config = dict(
    num_hidden_layers=8,
    hidden_size=576,
    num_attention_heads=9,
    num_key_value_heads=9,
    head_dim=64,
    intermediate_size=2304,
    vocab_size=13655,
    hidden_act='swiglu',
    norm='layernorm',
    norm_place='pre',
    norm_eps=1e-05,
    positions='rope',
    rope_theta=10000.0,
    rope_fraction=1.0,
    qk_norm=False,
    attn_scale=0.125,
    bias='none',
    tie_word_embeddings=False,
    parallel_block=False,
    init='normal',
    init_std_qkv=0.0332,
    init_std_o=0.0,
    init_std_up=0.0332,
    init_std_down=0.0,
    optimizer='ademamix',
    learning_rate=0.000247,
    lr_mult_o=0.769,
    beta1=0.9,
    lr_head=0.00555,
    max_grad_norm=0.5,
    warmup_steps=224,
    schedule='wsd',
    decay_fraction=0.938,
    decay_shape='linear',
    final_lr_fraction=0.0,
    batch_tokens=65536,
    max_seq_len=1024,
    doc_mask=False,
    train_tokens=682600000,
    max_steps=10416,
    dataset='wikipedia_en',
)
MLP neurons of a small language model. Each row is named by its layer, matrix (down: output weights) and neuron, and shows model dimensions 0-127. Each number is 500 + 40 x the weight over its row's rms, rounded and kept within 0 to 999. Numbers have three digits each. A neuron's up and down rows have the sign that makes its largest values positive.
Before each neuron's rows, "fires before" lists the tokens most often just after its 100 highest values on Wikipedia text that the model never trained on.

fires before: "1", "3", "0", "2", "6", "8"
L5.down1670:567516478497570535499529586534552452570573497460520515487537472478495480572530477480528475557519483506481575468562529568553438523504487473501483485492422530527505476478519465477520463476481515432469468508488511513525491481476450507423546437523466519497581477582503524444510461504511495532527527479533467454494589501439482492466512480564495541512487521446517510490508526439445576591520

fires before: "2", "1", " \""
L5.down30:521400498518566482513574499527546484526502504467550544506463508585489538495482535525458497518433472425559568486493526465506471478504521485519568511514441480482431515514531487509491480471531498482525488568513483572453498478471497462529536461468505547418512535510483432556500522537549472516496532455503578478486562469469510421501463465473483523469470566461557495469490529535585453476479

fires before: "s", ")", "0"
L5.down534:526450506457562514502462479481478486470489564509473506470496479447548547453440468472465504590534537476495523489526529522495585516443509451534479550533471575529480496478496532471499506469541481496457481375490545534430460572505484498510422491502487512517494461501475528528550508479477496470473480434575523528550527498509480500492527470508435582391406512522517439562454549514539582487427

fires before: "1", "2", " the"
L5.down2105:511496528438529507500502547613581457508530461571523497490445501487477522481501546486545483532517497547561525453564494526484476486507552473549470424540431537568553496473544523513497545461475457520526459535512523471451428516580429479457526552566425446533549498511481533515465482506464525502576452504584438527529560498486470472446508486571458515475528494513524556432529537551602567480525

fires before: " ", " a"
L5.down2006:553511447566511502485483456516502547536446530479512508404512520514517516551517451446476516485509540568483486503497470490476569567564585556512541441517492481487493487465521568500499495579523484494496507555495503521569517536463520456434571479591492470502457495517414507555453562476516580519495441536478489533476512457500491541446434573454489474501552514527530578486545487456499526552509

fires before: "2", "1", " a", "0", "9", "7"
L5.down1094:507471490513432532496494536504490438471467485525474469493517537511507454496613437547442595394540510444457515520610492523578515468548500515465496445445486562571486520450555515465568551492445507519564446489484503517536521478518478450475505562505439428503487519510430513459523488533527555497516540475521540490486427427501538572488526501486463509524513477551551500491490507513512534403565

fires before: " ", "1", "9", "2", "8", "0"
L5.down1356:506536483476570513540398487528514505512554533427561450504543546495463559465556525512488479470490541441497529453505543585461398505522532463527556517509502507492507485521462429455478419536481451519484504450485497495460537489483513539562512494587558499521459511485509444456471506457436457538517452511535486502539540497512542498452463551487533498508505481504554495494510570486502466464565

fires before: ",", ".", "0"
L5.down527:532495490493441547526549529486471498462467463500556448530425489481495452510463588479476530528542495543490519542516475472527534459502517532548529517482527499570535490524451491534499529525422472519472500437527525539509554515448431500456462537425426586438547509458526414527454486444473474522487525523508463550483508520490436445470495571458467523464473482505489504562567439530514494534458

fires before: "–", " |", "4"
L5.down916:473519553509488510511540439533457518440433585481523555451501517461553563422481401447506478522495528509491548539438528526424543469539534491451568551493592510539533517469465530496480516468492503526522519484473521465505503499500512475554523426470547573522486559521478448562506439453431424457542483502574470443496494481525557452485482501574440469433562467479529577479494509477509469522436

fires before: "0", "3", "2", "1", "4", "5"
L5.down839:551480489459482429522497529535532528503532476521549524524511471496443529488527537520391573488474451533546422500566482463497480494500476508477558487545456507530459493601460533523442508514525459469547539454507485519447518433496449504499557489529500408484417520458497475423385458420544489483499501521460514464543523519474509528436513491562591531499576463470394473512523493406494566567552

fires before: ",", ".", " and", " in", " (", " on"
L5.down1664:491467499454524468489529424500554503487539531489527474518510443494507570548515466482547529492473511548475470454452461481474522481548525474562480508517436576521524530426531486533521546559474538608462537508494531530523361541455456551508522535486420435482483507446584492443514514492481465529482553442435514570563553486452544545544517501497495447500452495511529482526510561467527475508475

fires before: " ", "\n", " +", " −"
L5.down1847:500453491518490565437514579484472474582499535453514548453525542506518538465487502435522569481590546533490502460558439573500530492448489519503509446462493515539502520506488481459482450519508517474560495479494534585518500445458527428537537489514533522464477542509502432497508526459458532564464456512504486504474550500549412449475442535547490415591436480451424510515529533457448574502658

fires before: "1", "2", "7", "3"
L5.down272:516474523430512418551441485458475464453497509436517517498476430523491543490551540502521462440475559448546533587573449505496559544496495541552550465503528505568519533523527533476549529463507526533482484422514514461538472530540509504462484473541464459485580458550473529519514512514517492520490549536487511498493528464497525465396508506593540413445523444479486505476470502509485581473554

fires before: "2", "9", "0", "1"
L5.down2024:520522510509473469518550481523579522442519478470513544537517484518506478458510515443457491498455521526490461497487551533455561395523527555542497497484487514458470509547463450507516483516442469537522485519516469497518537544502473610514555570469530478565467446455439489449544483496481549559588406542452532613459507493431454436508440495402454407467487489463547493514467545471429463477507

fires before: "s", "9", "0", "8", " census", ","
L5.down1126:486562465509523462434436416483485578533545517548532499484587513509441515529477472476540455471458507507524513504467463519502441509527427433515408518550512462471461514455417479486518463541569493442551572534471471481501527555491549511534484498521490534522514468538507531527465519505450418463535476560454450563512461508514501489455529514524541532466485419500499547437474581529505464552464

fires before: "\n", "1", " Park"
L5.down1688:533480544476562537486411490502545479485476523464479536508506418530464509513474623545505515471563496529420504474507504515427525530474499546385495534542527549482455463528490515490442527515457541460559457557450504580506474524444536522495518569488546446516520547553514527553580477439486466532457350493552537505470565485489451501513454503482496490483590545515466625510451482542507471479500

fires before: "\n", "–", ".", "5", "2", " "
L5.down84:474502567475522482410409603543452452541440550486520462457477511545466535534507511452535516487494536507502608530534564538445547460493430540460534481479533515507464501572464491466520521558490500478475548451580432527542523466521457471449493489519446476498447484540467493453510436433525505523532560529559442456508485498515572526491531489498497454536533523457501511456471505531562504469565

fires before: " ", "\n", " −", "1", " |"
L5.down1009:450486523511547516580492444496584531414506526513520459531504549511474454464511454436548474529496485450553419511527549489483524462562511466505444482560535472585534556471472490528478582500494476479603490574545535462491514529532469489562476487487535514396524475473472462465599435541545462434471524471505488509454445425489469460509443490441450506573559501542470455451450489512530440434447

fires before: ".", " in", "2", " |", "1"
L5.down1041:511418507473479491494459558523487511474499509504505510517526544516516558503481476485463547518501430508510467470519503549540504509443481433466501552529491479498534485474497519521465463507457520530486427510516517475470509494512491445456426481505459451536482452556485538503523570555562486476430527440480508463562503442507534484536460522488405506382484572410531453550598526535599473526533

fires before: "1", "9", "2"
L5.down1503:561471566498493518548472488504481605480431519486531464510434484535472434506464547505538429485449563449526502505441504449524494475536527577544542402521477407519511475501526505570479524485505507495485428527501549533537480586576504560479488479473502461509519548502516542471550566559477460493554600521508435567483522516444426473560499450408478553521457527494554549452534570569507544507526

fires before: "9", " ", "8", " Release"
L5.down968:446488457464517514503521420480477604544588524490494527549490564538483486454497514505462469535455585480464515499472524505459538475470567489535500452561483427487446496495503458525495467535462452492469490469492474525484504571535556628538551497495505522499478442619490503521524507463522490497472469497511521489486494493542472585557473482502493486475526476525541525468510478495522400532498

fires before: " |", "1", ".", "0", "8", "9"
L5.down368:516556542519425538527524487512534508474542454526501493495526515500478571422461472490564544509491545484473442530541454515410509611526544485447501551532608445507490547516470554471526536481441521440512499549489488515417563489542495510503526432464510598468543480517543507454552511483488528440414479518497519491494497454540495511505508388480514446508497494444465494510442435479507443497451

fires before: ",", ".", "\n", " was", " in", " It"
L5.down1702:497454521384433464556540496555559417514481525544580558475445501478507459503515539477543490424481478509532482541454397498418498476475554505548454540550516509455518474462479483537559467559468535515471498502517448474526539527507540459532442520474526520489476471478481457491486501567478511489463473539531461530549479410526477522502475472494579487479420519521455528457472518452540460493500

fires before: " of", " to", ",", ".", " and"
L5.down660:471526508494535538526494560483427461518503529485507509468498407589460448462509501540497522495502560508618503486524475489473551489545452453478473535451514526489503521453473429476472510517438538557494493469491544516525484514527480549468525440527467484510437511402479479486508504444532480472505544516485483454524535532436529499398455489529494490567563461505487514424492485481518610481499

fires before: "\n", "The"
L5.down480:567435501474528502544507508542525569416605470538513538469455497487456535472516490495470465480516557473489482493388507547482475538501509507521431509525519529525551545452471493513460491493477486509593504517553547476508471519534552477553508559550457523546456502532490486427468513463470551472576494505442490469566428489505491504539462498504452546484414446423523467531507494489453511510538

fires before: " |", " /", "3", "1"
L5.down1301:498490460589515544512405462532480442478410438487456521571449457532508473458537514449465519519518480504557498509518454517528520459474468569510417476466489528503524546465529547511489531519451534522513449530468475517486459568492487512468509529538528539490505522526473403571564482595546496494428461466504561533443469485424519500530496504604555508595490536494496492452446471581507589564486

fires before: ")", "}", " in", "raw", "."
L5.down1721:505497556500479541494540590461492444497472497469543517472512484507543524489544541460487539536478503399521519545436560580438517561489513431466516567478460486480488541458517470489508509521470408549497465482470560453476482446479497524518465494546482449513472484505460440575513597510538495491492524432511463554510543447564489539476508514431459424440509586480484481543556496494525446481495

fires before: "2", "1", "8", "0", "7"
L5.down2014:540504485514537467550489516522593453453435525499484504453486509527480453479458445442492526538554542477525481561445552528471544582441532513539471508425492503518514539466469551486498533522478589474510498535499515519436552438534484496578537461514543492503536547475533495495533585453533550449494487513512518555533486512448503520484488466557448496544464541484499476530491541553526473459506

fires before: ",", ".", " and", " from"
L5.down2192:563506456486471539449575541447463451509580523492512467513504506501478480453492476496453492480509504584509469489500545469449516490546461526440476480489473510534463444428497521468450561475528482486509492465488536558521504509573509544493539520494500518478527563541551442495494504492495504531535500466484506447508445471511524398500485546527555528542482567522504429535478518430521546554535

fires before: " ", "\n", " |", "0"
L5.down236:419517526412500452524431515474529451489521508489518517495513511562548507473540515461449503570511516533517451477390468470527475519466529476508505469515599475502521549414437445484547463472477495514525499466485495463519489546520535497564538500540469504449598425465497519522407485561572510453512465565501501533519435460458584530536543529485538501439473601448539468447510396526586560562498

fires before: " ", " been"
L5.down805:503420486486520513549511513532537492531474544467466441427575481482534545415528597532478443547498497459495487459549462466525508486456509571445540528484473491530485524531441565524461561536534440446540541492518468455508592581411517499522510554518455613487541504545483501480568510435532459450464569560482497502522480425536437551512457558469587531487486561556460470539491463549496521516409

fires before: " |", "1", "0", "3", ":", "2"
L5.down378:518482414451471573552491514584583465472499606499490479545448518466482479547541420484496465495511520509459503518508403448554460525534508493484516498454523461520545492558477478509463530480536497517501502452511524520444511442416476504531415501438521510448434400534555500491425547477484470383489525489562488520483550483444482502529476475479570493477438538464491450485491431502469533507505

fires before: "6", "8", "9", "7", "5", "3"
L5.down1409:524486567529441504537478472547492471564591467499509557430522555483542538574490558500522470505488481490547483503539530501504397492464506518520494446477517480490546501449510593489504472469494518500446505474558459495508531515550561427444578543517549490488483522552496450494444523534485461472529482401551490497543540545548537497481453551511476497423520532491545585549541495487460485513454

fires before: " as", " in", " by", " on", " to"
L5.down1449:432596464488531543485474510491484520451538449491541487527495574546473508490487507457499454492486548456465494496487487538498509518508422522490402464476531480519468543490590540535451544543516488500467467523448522458485597578501548454456502546471446492436511455430511568435475519515534513459497582461515525531521464473481459539473535493532491451516444416494436495437435491424522445453508

fires before: "1", "2"
L5.down1133:510545508461511509477469559534483495493522480509544449595462516525423518460477532450509522450449563460467447556559423472544548456469550493570510447538552514414469496539492517543496477529499507528507549521473511528480507459529469494529488539471505411485448415507461528503539505529451434455512516535520459503526498465409474468528447493526513472465532490445528485432469420473501524511486

fires before: " "
L5.down1921:547491490497473488504513545528531460461461449498497544461528493487548564472467466522511434493475475479532544477506513555507525456457486561539554513539503521497523438470504540531470485467445490572490446540457463447514529515560538562554501503477520551461510438420480550510433546557553475449471472410519516495516513502500506532451464490416522437494522516597432469449548548508492553542514

fires before: "9", "1", "8", "7", "6", "2"
L5.down1583:479524509455518525463463487599525469459480507462514470537414553476527498467468453483456590467520449499543520441541492496494486467513515475546496488516450477490430479485496504481467485502463481500521466494534478517491510496506542553466460486530509519478459530458505509483578461507458531417466536520509596527527526494485507523464435492505510442591537536394512447443501504529542507483525

fires before: " ", " of", "1", " for", " in"
L5.down1937:498420424497464511487522526523533496462459467470472483540543462583440455502508449449528460413514505565542547528550481479488527463511484481440523531547573534458483475495527503535530485447524499553507511466493535497463517497542450445423607485523494536502474489589513428488450458370436522483490489471547477519465494494450503505475507535432541554423448552412489534461539475478472467454435

fires before: "2", "1", "0"
L5.down499:547521559498530551479509603503444494453463504463511521489504466512440448523555512497488540450445457371570544560544496529523473546532391473500528498466477452519455452520452555444531566502501514469453502498501520511534435471593501533443509518516509470516491549468518501480498416516431550478481433494429525470511516493527526508466544546503450537427437451496514510553499493492405504517573

fires before: ".", ",", " of", " and", " on", " as"
L5.down1059:509500468460512493416453534424534430454492494516492471529409491470582468540516460541511482491503438513532472541533472527480477557442489533483489578534508463426536483481407516521479522513475555513492477482531481529457480504525426504499475492456533560504460555473455435504445432566564463459536517462516495477548527485490497435537479539540528540557533503485505464528557508451554502509449

fires before: " of", ",", ".", " and", " in", " to"
L5.down411:527457466456576542487435535489460469493514507543502473490521518500477451488490608455450539498541494458522497586526466483550495466524449550460394623486453594503519532424508480541557478521497502535490447513528449526529463504513466485515467510477506465479546504480484497520485517574486492453495491554495427538546549461521448500459428498473464469443497493506472490542549538478457546448484

fires before: "0", "9", "2", "8", "1", "\n"
L5.down345:465517451513510502532493534476494485502505495496481542484470459412477456459526432559531527564534482415452479553521482444541646416503621510487502454493480545523533474399503499488571409507523450532537515522431512485532443460524453517529492463521443448490502585526524531544488523555423508523514550568464505505506519497581468460453524538544496507481446506492471502489507438546504571493464

fires before: "1", "2", " -"
L5.down46:545565500537500450458452516505526603523498509549505479523546493481429532537473496520532485485516514515493517493487503503484523531473575521503493493438460493482529493486518499453551541494472533495434478562506530430463501479418496519516484486506480483557573508480505524488540487459518469532462563569502493568446481496385477498465590481527516465517449524495461525532562612484531524500495

fires before: "6", "5", "3", "7", "1", "8"
L5.down830:507446482488483504525514553522522537457474449458475493537487510488554584538509520495434516574508440544526533540529424561500524560479496542540479496524481462510519482509508479495448446504516552510404473477558576483471464555523580507480505490539508432488507505587455569531507547461479481487465468528543486523488455427483484527558573527517468497501508467525515432477566462598535450497489

fires before: "\n", " "
L5.down1540:531482458499462522524475507511508530515600528505554438480429569432466552561533534462465510531505477415562483528504429485477494539485456484475442522539530533505514471490484575529527499484482483489454481519517476541516501541468584521467493540519545553485512515478551522519522554517475457534444564441473511505507460508589548519453523498428578510530552486563463499574510388463454522498503

fires before: " |", "0", " metres"
L5.down1661:474469475506543475485541570450556543498518462551446493445494463457497499560527544528502441517455505502503546539575554551568529528534589453469481534502510463486447604460489429535484527454547567496526444514511503508519434495522460539482487535526502464517492515477545499433529511517492493482505440491425457429528461525503489528429532471456463459437503489528488434554542561500560468497543

fires before: "2", "1", "8", ",", "9", "3"
L5.down2233:469541429493459462502529496511474459453477495448458557528470489468490486513491445517489475469546576507550443571444441487476525503508521480405512565537455518548461566551506424436495475488489489520432475454476451485509545546500474497482542540603562488467525529492521462486459502510533516503458541485468499506490585464436453450496488478506501480462508493515433529491543475476531494522545

fires before: " ", " the", " |"
L5.down1448:469494599454449512534526514583519534405479500509511485506507542487469486436538481476510551439475511550524503453492505522521474526473507511585499498466445533465527520424588544489525546553530513460544438550499477530473454500471572415564540511556481495562549543494486560509554494449580513468513442466503505520534391555508501402509543514520486527527550498524558555485481461518468506513562

fires before: " at", " in", " to", " for", "==", " with"
L5.down408:531535493561494444517497406506486503413498470526523547513529534497516503454492438400551450447497539516396516516456553517488503492462473532518456491508457463453574541501488450517514494464511483566514542430515464499450439515534490466433466509493454538554487505544519464502447518519505441497485456509521515500488474505508494427472520511534471468544489431478463481552511503496503510475494

fires before: "9", "8", "6", "3", "4"
L5.down1036:605562484515501517505482466455552530552534528529457480481546538431482524519564609451444481548437489486416492500510488439546448506481473501499463461524585451445482531533595565450461499449474515493492504437421495510484503496519497523506464483558488409520513469547535500504518438517523480460474456422532454494534483535500544442476504501490504495477508511505539467556488523496396476497509

fires before: "1", "2", "0", " |", ":", "5"
L5.down542:506574418491514486521450514460472482563499460465508539487467532505524483515527568549510448491520490483632496475520464584460481536499438439488502458484470446510521537547460446516518435475523537538479442515418479513529478556563483466479585593511451460533490471435475512511506569532514495477528512459464520490482508479486471530537442449532526557467571450568506483490516493508491528485484

fires before: " ", "\n", " Final"
L5.down1848:494494373465543472556565481490537470478533472441478424525496469497484522462460506550473518519503501430513546496477502523494568466517480493457487525543538558518476472483484506512551516510537560487569519543517497486527461509531508501503509503489512466499523452490501483483429493501521521470571469509447545509510509609503505503531464479562562559493486494580498505516552485496469492453558

fires before: "0", "6", "9", "3", "2"
L5.down1819:443566513445499554502508528501440549489479592476484469506511464492485469494539526492473579531467508583500472460526458447511439515548512512581468480500435411526527498556489499481506522459505560509469557531494518509509538555508504558539501423510509475530469525513461508462559481444496459451468507491493487522461484524515530491490459446533536424553483475550524511471410501480457516470460

fires before: "9", "0", "8", " "
L5.down1826:499582528565502458495370579500492496442509529542405442501476503479436500411528519488508528543509503515465448503501489464508444517552521506445491420580560431469503471521452530393417450466473492619482476467496476392397475472507465470435554487500611470534553479539582518508538453451524560566468543540520451531456575403500503489549477450449540502480543426548474503491495476503561526519507

fires before: "-", "\n"
L5.down1962:573504542498491496539583462425444577485446529495467541461484516454475422477503519570513542450522473454555505548464630433519500457536522520454476470470448463491555482444530439582562399444485502425494471491556521503481486588438542520447448464469515470497523504518449519499476545479449475502525492543477507528504516510597493503513436516499462551550485563537436483520550549520484510492492

fires before: ".", "3", "0", "4", "1", "8"
L5.down1949:473447541524530529516486531471506471485511487561501501448456486566492554542430453519509520510471482411503490521552541531507525534467467512426506496480463531544527446492535493447529471503487475441497504556489467473531533483413541472491451455527492476556523524475559552494608458505557428494463483504487503482521454490485511547519592404523487498433477479494455460554506516483529589545553

fires before: " of", " to", ",", " that"
L5.down581:534465534488491495438456475473488512460462534452530549521502460570503496460557551497611516518502493503469557490522482488522536472510544432579469475487486471384466509507567498496494459538514473508498490482557499480394517559483462539492558496518493517464475561504489450467512487500452504490509512449547558526575549560439556594516502513462459501479554577539514526494527514519530581483480

fires before: "\n", "1", "2", " ", " ISBN", "ed"
L5.down1274:419574477456425501465568483487416480545449499468518509433497557513570459468479521528486600514551488517542503508532555525515603499524556519448557400520497494556457510490495464540471480508464598463509549534512554488489515487442556499495489514518484422497535505502510502538481477475476437542501485554501481513487453502541425499544503473484442519493464467541507540546548550516432522490515

fires before: " of", " to", ",", " and"
L5.down181:501470489518517434509497484477467577497418577474488549547516444510482474499562586459488431531520529508506470501508517471527421482518532462606482488474560493440457508550533503452452533510577536565588538425487543462500431473489530475543533530446563482541473546533533531491522580497462502583500468559494528586519537503536487492543559567538441555474492494485515494496475481555520485530547

fires before: "1", "0", "3", "4", "2", "5"
L5.down2163:506498514444459470491420493550448450502469479504507508443543542537505481559439583522517461537493429497470517516523536560511497455512487477508490483497471481529537519520480527575587501458443492524432516506471514502587471448514528482488501451499502510565512503560482510574504510489514483526539562455520501495493504496558554504479463510503496509494555562490476421523589520512550563509518

fires before: " |", "."
L5.down1696:430447444451465483501474527410508555464505511510520511496495537467518494515519513492445525488520484541514546515517501500495537572483527532473565497505538499553505594524461505521482558587521479494573463465488504459501476536507523470530476487500559541528442545533471501505526454513523528505521535513538480510562478474515521460489443453444502521559481451432435527506514474546491495502540

fires before: "9", "8", "0"
L5.down1257:515478546489554515544468491530482444488547468554524525495476577427540518473474523487513493501438540512445587444539476483495544473443569491555489578504523494489504561482499548505368420586539487475472441496496502510494471460485503561548486443445474561462536543567515483511473460465502502494403485506512490491512428506432494418497485546500491504505498572558479562497540481527418505531507

fires before: " ", " the"
L5.down2297:504470506530503480476472519480464429565525447547476454480518504500566531443495490490534512445464426504490470506527495556477507428472491456508509534454511513532507467406536516472497454509502491531475445505507477492510506527530504417482502532538477527511507513498494441482545516505486513439529412417510486490492470491506545525483530494461481517504449496507458419446550461528504489473499

fires before: "0", "1", "2", "8", "3", "4"
L5.down401:456420507474491495512499507490473500556512469525551511550544510486492491440478464493465507490511379572484474468475499471509551451579510492493514527480461532542451469511517466449552511537532481482477604549425502480507467511392522408503558450552588491442551458441526474466518414481473488496460528445508495475535502458467572529526489478476559488514477535456494460428463574466486569497502

fires before: " by", ":", " in", " to"
L5.down13:499465505515492411478524498491443547448482418438499507475440532444521465630476494491498514470553489446542501470496515509490578487455518506519495568453610457516507455513477550525441513474518538489496510437525555437534481507418491547522421548495506496439509533511492557495424517562488527536515575479509497485553548505501528476449519501501438446430562465547419516533520468502520466566501

fires before: "1", "4", "3", "\n", "2", "0"
L5.down151:420460520547516546595491422496466489507484448513527510504505448447423447493479469497474459456548585490448525495491439531506468512515459461508497524556423477528449538534416465531539504526554435499518569491482466499508464489480481463513520501507498526543564569516521506466500504456516491500572544543553493514491564430441475471556521481561521457510441563530470531376462441516465477494464

fires before: " |", "2", "0", ";", "1", "3"
L5.down993:510507508474548503505540544528484509487464561400474510490488550445525496558509440491500510493561595503536495563500615519468531474460504473473461498514439446527552555533516490496397459576569468541477480508494434461439557461531465516544538432427460528447441501466537504451466538414539509458506512534505510524498522541561489549437554571511481544527521432543536514504513498503532506504497

fires before: "\n", "6"
L5.down1530:517520487559549482513487475551562482510542469492493446502507515438589543474547480509500499497506481497464480526543464493488479482490487488493493605544560453554490542439515526528460419511519429509433487509526516498574457469487562464549516505560562537560507554469497516550479504463512527503405494406457541523475547561561520515472520523516496491562488456502525478499517465540512520533474

fires before: " the", " that", " to"
L5.down2213:429567495439458550525509442525527470494555463541475535477565456489473539422526536559499517487519512481495439492484429498516476516477543493514554539501456477488525475533491501489472456477542463506559458447689416497453473523560514479525507413528450569509534484502508525419488472494474489462476515538469449519523491507497564489580455534535503531447547471452519578508532553522538577455451

fires before: " |", "(", ":"
L5.down1952:475459490502503434475542528539475538503491475422521529467472471507527455529526513545512537524446481515524552468505529527537503480421533527499495522480469473440485523486434429452485545545471460525539459526445457516523447528528533521529554444446533429439460500543556542541444517509524514521506460443496547523533517510555603572491456533464470525454517510512484521529427476475483472552467

fires before: " ", ".", " a"
L5.down262:458540559546511490433509449543520476529573459488539430467516482556464475548487529512450518460522422466593445553573488592421463449529436504509540529470521541533552492604551458549430522511438525506474591517539505521526479512502518495477609488512477518531481516545494563491419478507455497490552485532533450520505484537561436558471540473504497520506547517439501386467530477448468525554523

fires before: "\n", " /", ".", "°", " is", " |"
L5.down778:447454568519459490477497500476531480446508576538480490461537520539448575452516484604496505476548542479510490516529515475517560420454603497460539455400518484486522524461477391490496507484602514484436456467538518529435505496508521487531427487483516517476472447493508394530520540591519490522437479427499508452578431471446497533413515503524514480555556501498524551448510521515509518487471

fires before: " ", " a", " an", " the"
L5.down621:524477472525514442567571471534488472504474476466577475492464524410495493492502504490438545451417426573479509506490503505448489518510480500587549498492561525562514482457464495448497505506493502479532461525516444449500576451465456453538488594438422435433472577500518492491571568441534519461463468478512381424538439505353424479470588541484537518507435474391505547515434491548484494469539

fires before: "\n", " the", " ", ","
L5.down382:485570418494556523512485474532464493501450454526481486571432512492450504510459452511502466439523526509488484493537525466532523400502479524480448510454557475478477440533501497516435523514500525515480450542539399482579441476552486599464505559463505541462546466532539450506422553481591593487510537445489504510527506487497471420444441530521493513515499472488598574466574491508484438539554

fires before: "2", "1", "0", "9"
L5.down2274:508482477483452485522501495466383528474503493547490547543533573471569468465480508553446512539483510540516493525465502499512501450549528498503480434508520505501528484501496474557457498452436562483570507533463554551561452508520544473526450488496523550477459502477479520526512441571485523500482542536426558550576557520510536554419513486484545546498538548583577484525488453485538506501440

fires before: " |", "0", "3", "7", "6"
L5.down1581:516395447488478482534411463428543487517551439431443528525483487478459446517499498534450503442603470563410507516466524526506615480505414464485567502498506532553480555517452494543568539550447499490500487534488564446550499534502505474478524447558576496536425499480475518474508493538485484496478516498521476463526557449421477469485475519484522417482434515448456504476523485566479488489508

fires before: " ", ".", ",", " $", " with"
L5.down906:536518465496508506536510456541499472515525496482528485481412467461469479550506499469507458551516551462479584507539503503553502513554537418498514566540513486475485501566553463466563491548512537461445493460429497500563536548595485574531463494511526489557429480503489495511469544553462414525539559480496496514463502502490531560504523530472475421481477476477471532525531545538432467461515

fires before: ".", ",", " of", " in", " and", "\n"
L5.down284:460519507473489501522558448548559455477468539516529548396459499552555460473499423530442457503523520453525492424561528530502511488452550401597469569517493554516525537545472536479555541475445454559452451572438559514531478443475474492432479553523422490498475503523510434479544450550430447476505513393541462515482509468533465606449587406531501488489511556481458546528566474486478494501456

fires before: "s", " are", " were", " is"
L5.down1978:455479515442529510551449492511392459496519542500515455401524493498531463546457528443509478615476495454579449560492430453528527504457483465470547540514513483560531521510414517464514532441529590558494547460513508422485518560496604461526533490508550481449530538548488454471490530548498553503481533527481552501546419567465521473520551537530514514475513517479521530495457499543503563478413

fires before: " ", "1", "2", " |"
L5.down977:503498503453491518557499470526507477518498493511512487516490541481537477490498436470514503518476562546527452502490611524553498537523504585529521417601513448579487544505492531550496529557438565536466501544529557432479555600485466506471433516460479540506483524498495519541528487501461501488513500507478473518495530477508441478458518464497444530436357473494415520452504559526553499541562